config = dict(
    n_kv_head=9,
    vocab_size=8192,
    activation='tanh_gelu',
    bias='all',
    parallel_block=False,
    init='normal',
    init_std_o=0.0,
    init_std_up=0.0209,
    beta2=0.99,
    grad_clip=1.0,
    warmup_steps=297,
    final_lr_fraction=0.0,
    batch_tokens=65536,
    steps=10460,
)
MLP neurons of a small language model. Each row is named by its layer, matrix (up: input weights) and neuron, and shows model dimensions 128-191. Each number is 128 + 24 x the weight over its row's rms, rounded and kept within 0 to 255.
After each neuron's rows, "fires after" lists the tokens most often just before its 100 highest values on Wikipedia text that the model never trained on.

L4.up1814 [106 114 119 141 101 136 140 118 128 106 121 153 142 155 149 101 148 105 151 135 157  94 132 102  89 122  70 100 151 129 129 169 103 132 162 111 131 121 120 141 112 104  99  90 170 112 136 171 120 151 153 143 101  86 122 135 146 135 154 124 181 116 116 100]
fires after: ".", " |", "\n\n", "=", " ("

L4.up1319 [164 131 129 129 126 140 131 104 110 148 119 139 139 138 176 150 153  92 133 149 134 154 103 140 129 114 138 149 143 144  99  89 160 141 140 140  93  97 155  99 140 132 154 139 159 153 114  91 129 109 130 133  87 127 135 109 134 113 125 141 145 148  87 160]
fires after: "=", " ("

L4.up1039 [117 125 132 148  92 148 147 158 114 124 128 133 123 162 133 143 162  81 136  84 124 111 142 148 142 158  91 135 131  79 140 112 133 119 110 112 156 117 165 157 100 128  99 157 105 134 152 111  89 126 149 153 100 144 126 136 131 104 124 172 136 118 130 119]
fires after: " can", "-", "n", " to", " could", "im"

L4.up1477 [117 162 126  91 111 146 135  95 147 136 158 106 115 126 131 150 121 119 141 182 108 117 135 129 177 143 125 136 102 145 120 113 138 143 151 139 109  93 158 131 149 150  90 115 102  93  86  87 138 162 127 127 148 124 124 168 121  83 116 145 193 117 151  91]
fires after: ",", ".", "°", "″", " such"

L4.up1273 [132 125  66 150 135 137  78 146  95 166 103 160 103 156 138 104 101 124 113 135 113  93 139 134 118 125 127  83 149  89  49  84 134 134 109 125 128 115 160 115 187 167 115 155 148 144 103  54 148 120 133 116 132 137  85 189  86 111 163 107 123 112 148 133]
fires after: " University", " City", " Stadium", " Church"

L8.up1095 [143 131 108 155 130  89 138  99 194 109 137 151 113 118 146 128  90  98 129 125 127  69 115 107 133  97 126 160 131 118  89 133 125 137 114 142  74 120 141 111 134 138 102  97 147 109 145 140 141 126 148 148 108 127 136 155 145 154 187 146 127 143 125 126]
fires after: "|", ",", " \"", " ("

L4.up2115 [142 123  93 188  94 182 132 128 102 114 100 144 122 163 131 134 133  57 109 143 154 155 164 164 118 168 137 135 156 104 125 109 134 135 106 115 124 102 129 126 122 153 119 111 146 146 148 141 130 140 146 132 128 118  99 144 125 110 162  90 151  86 118 116]
fires after: ".", " Hot", ","

L4.up2143 [137 154 167 114 127 141 160 127 132 115 124 142 172 100 119 118 146  69 126 104 135 159 127 118 112 164 119 129 147 144 149 132 120  98  98 102 114  99 173 161 118 156 161 136 148 127 153 116 143 100 152 131  99 127 138 157 123  96 116 127 141 126 133 146]
fires after: "–", " rail", " (", " pro", " exp"

L4.up1633 [167 126 131 123 150 131 126 151 167 128  81 109 147 107 134 141 115 115 123 139 159  99 109 138 111 153 103 143 109  90 153 171 101 136 141 106 154 115 120 157  98 116 172 139 139 123 128  83 111 108 144 126  84 149 125 131 118 158 132 117 101 123 110 142]
fires after: "–", " in", "b"

L4.up1349 [139 139  97 142 140 149 111 117 110 148  78  96  97 169 168  87  96 130 103 156 131 142 120  90 105 137 167 104 178 114 146 109 118 160 108 118 106  60 119 131 164 132 104 129 164 171 128 104 138 146 144 146 120 143 142 167 117 142 201 115 148 119 119 120]
fires after: ",", " Synonyms", " rather"

L8.up1995 [123  99  86 128 120 127 120 112 141 133 139 141 148 123 191 107  73 135 137 110 138 135 124 122 114  92 134 136 126 174 125 112 123 126 112 124  82 105  98 133 117 111 142  99 178 137 136 131 120 133 129 133 161 128 125 122 154 138 125 135 127 160 150 139]
fires after: " |", ";"

L8.up176 [137 164 156 104 127 117 143 122 104 117  85 127 143 108 103 139 125 117 113 165 156 115 114 155 125 134 131 115 117 169  91  99 102 120  95  75 156 109 112 125 127 116 166 135 125 100 142 172  98 144 107 145 154  95 108 105 111 139 126 175 121 131 123 125]
fires after: "\n\n", "\n"

L8.up1792 [122 101 130 151 137 131  87  79 113 154 136  84 127 139 171 124 145 128  69 143 131 183  89 102 107 115 138 110  99 109 115 112 134 140 136 103 136  83 141  92 137 150  91 111 148 170 119 130 139 115 132 150 139 134 127 170 102 100  85 151 167 143  87 113]
fires after: " |", ";", " The", ","

L4.up687 [156 108 136 141 150 107 117  99 160 139 130 141 148 111 148  88 106 114  85 139 122 114 153  94 127  98 128 104  96 134 150 101  93  85 118 121 141 166 127 131 148 124 128 145  83 122 109  82 141 107 148 142 184 125 114 119 164 124 149 137 137 140 146 147]
fires after: "\n\n", " Time"

L8.up531 [157 140 155 143 105 106 110  44 158 139 140 145 131 138 124 164  94  68 190 137 157 123 133 112 138  64 171 152 107 164  89 135 133 172 148 106 106 120 145  71 105 102 131 124 169 115 161 125 158 144 119 129 120 175 146 156 146 104 114 141 160 144 151 135]
fires after: "|", "\n\n", "\n", " are", ".", " \""

L4.up694 [ 82 109 136 146 138 125 107 101 171 160 155 135 108 140 175 140 109  66 121 111 137  95  73 124  96 100 101 108 106  93 104 125  97  92 138 110 127 101 135  99 161 133 146 155 144 113  86 134 121 134 148 135 142  95 143 115 116  84 132 134 115  99 163 104]
fires after: "\n\n", "\n", " \"", ".", " subs", "  "

L8.up1544 [134 114 108 136 158 124 133 101 104 142 112 145 115 141 135 148 120 102 114 151 150 138 140 114 134 126 154 135 152 130 124  95 127 156 149 119 154 128  89 142 118 168 156 127 141 164 170 133 124 117 133  66  91 105 104 114 138 147 131 138  96 155 118 116]
fires after: " |", " the", " House", " recon", " det"

L8.up1381 [104 123 127 142 111 130 101 167 151 120 164 111 127 146 101 125 120 130 121 111 131 117 145 131 146  96 123 117 166 103 152 137 168 124 128 120 136 109 111 119  89  95 120 160 145 105 139 117 136 147 173 131 134 151 123 114 109 109 148 136 137 130 169 106]
fires after: " the", " (", " |"

L4.up1478 [156 132  96 141 103 124 140 123 107 118 132 122 126 117 133 140 144 135 150 148 101 115 166 161 124  96 120 130 120 110 141 102  68  81 128 138 150  87 193 117 185 148 133 128 127 142 152 111 138 115  91 113 100 109 152 130 101  91 150 118 132 149 131 151]
fires after: " in", " of", " for", " by", " to", " on"

L8.up1204 [107 164 157 143 109 118 112 102 118 145 126 101 161  83 119 112 139 173 139 166 118 113 126 163 132 151 147  89 134 146 112 117 155 154  95 118 121 115  88  96 158 102 138 112 112 148 143 152 115 101 172  83 117 113 102 117  79 110 125 159  92 133 105 123]
fires after: " —", "–", "  ", ","

L4.up1784 [153 104 124 132  71 120 105 126 110 145 130 135 112 133 124 153 117 114 107 153 131 119  96 127 176 121 112 168 141 176 132 154 113 143 107 100 150  98 132 141 132 134 126 138 152 149 138  91 148 154 102 110  98 119 135 126 144  87 156 154 181 137 157 159]
fires after: " the", " in", " of", " House", " County"

L8.up2127 [144  76 127 145 167 145 108 125 128 164 145 122 168 101 135 145 130 135 151 168 105 130 119 175 140  36 118 126 102 144 117  86 131 177 112 104 105 120 107 126 131  90 138 150 139 125  98 101 118  92 116 121 172 141 107 111  80 122 155 159 100 146 137 115]
fires after: ".", ",", " |", "%", "p", "  "

L8.up1002 [109 123 123 159 107 138 138 145 108  96 151  80 188 111 118 113 136 113 121 108  97 189 122 133 116 111 184 121 176 129 124 162  98 181  81 142  97 144  92 116 137 134 125 147 117 124 155 132 133  97 111 109  77 136 168  77 142  72 173 150 143 185 139  91]
fires after: " |", ";", " a", ",", " (", "wh"

L8.up1577 [ 88  69 128 119 110 126 129 177  78 136 124 170  87 123 114 172 169 146 128 144 101 121 153 130 136 113 129 149 169  98 115  94 166 166 110 100 111 105 114 135 164 135 110 120 111 165 181 102 141 114 127  92 105  95 110 171 126 113 126 100 114 157 148 146]
fires after: ",", "  ", " All", " and"

L8.up1788 [125 120 126 118 125 117  99 151  99 115 128 104  89 129 169 135 140 117 153 152 136 161 147 119 111 132  82 142 131 137 109 146 113 124  89  89 171 100 148 147 167 118 119  88 173 172 135 115 155 149 114 114  93 145 112 117 147 127 143 184 102 139  91 124]
fires after: " the", " in", " In", " |", " on"

L8.up2148 [141 134  94 172  98 143  97 103 123 180 158 101 115 153 155 156 118 155 123 113 131 107 117 104 138  96 161 168 160 129  81 138 129 119 129  79 112 141 112 169 139 146 135 147 129 117 137  69 133 142 160 126 115 131 130 108 104 169 152 140 135 128 112 103]
fires after: " \"", " (", " as", " No", "\n\n"

L8.up2271 [156 119 141 133 149 124 108 104 114 127 113  75 134 114 166 118  89 107 112 150 135 136 113 127 166 135 109 119 111 158 139  90 104 118 102  99 148 112 125 128 164 148  70 143 103 118 118 129 104  91 146 124 165 147 110 100 184 104 154 130 161 131  78 116]
fires after: " |", " the"

L4.up789 [111 128 132 132 107 141 107 136 107 128 161 103 150 118 158 142  97 132 126 144 101 100 145  76 109  67 117 177 112 137 124 120 140 130 114 144  72 141  99 118 138 144 158  95 135 112 159 126 168 139 124 144  86 145 124 127 126 134 148 148  96 193 128 135]
fires after: " No", "-", " |", " Upper", "con"

L8.up248 [172 151 136 123 109  72 119  37 160 135 143 189 160 112 149 104 107 130 143 117 138 120 149 159 156  99 146 112 173 127  84 131 170  97 145 145  95 134  95 149 109  83 137 119 164 152 156  86 135 131 106 135 127 117  51 135 127 130 131 117 199  95 155 115]
fires after: "=", " =", " bo", " di", "len"

L4.up2048 [142 142  77 118 104 106 114 144 104 166  72 148 104 126 115 143 139 105 155 122 120 143 136 145  99 116 124 175 135 122 131  92 140 148  92 148 159  67 133 138 180 147 134 134 165 140 147 152 166 153 161 113 156 119 134 121 113 161 157 101 158  88 141 107]
fires after: ","

L4.up1370 [148  97 109 141 154 108 106  89 140 112 120 133 130 150 106 140 154  92 166 110 100 148 140 130  97 169 139 153  88  93 115 135  85 129 138 153  98 129 108 135  75 146 134 166 125 162 105 125 136  97 152  90 119 148 150 139 151 131 133  82 125 124 132 135]
fires after: "-", "idi", "ser", "ri", "n", "os"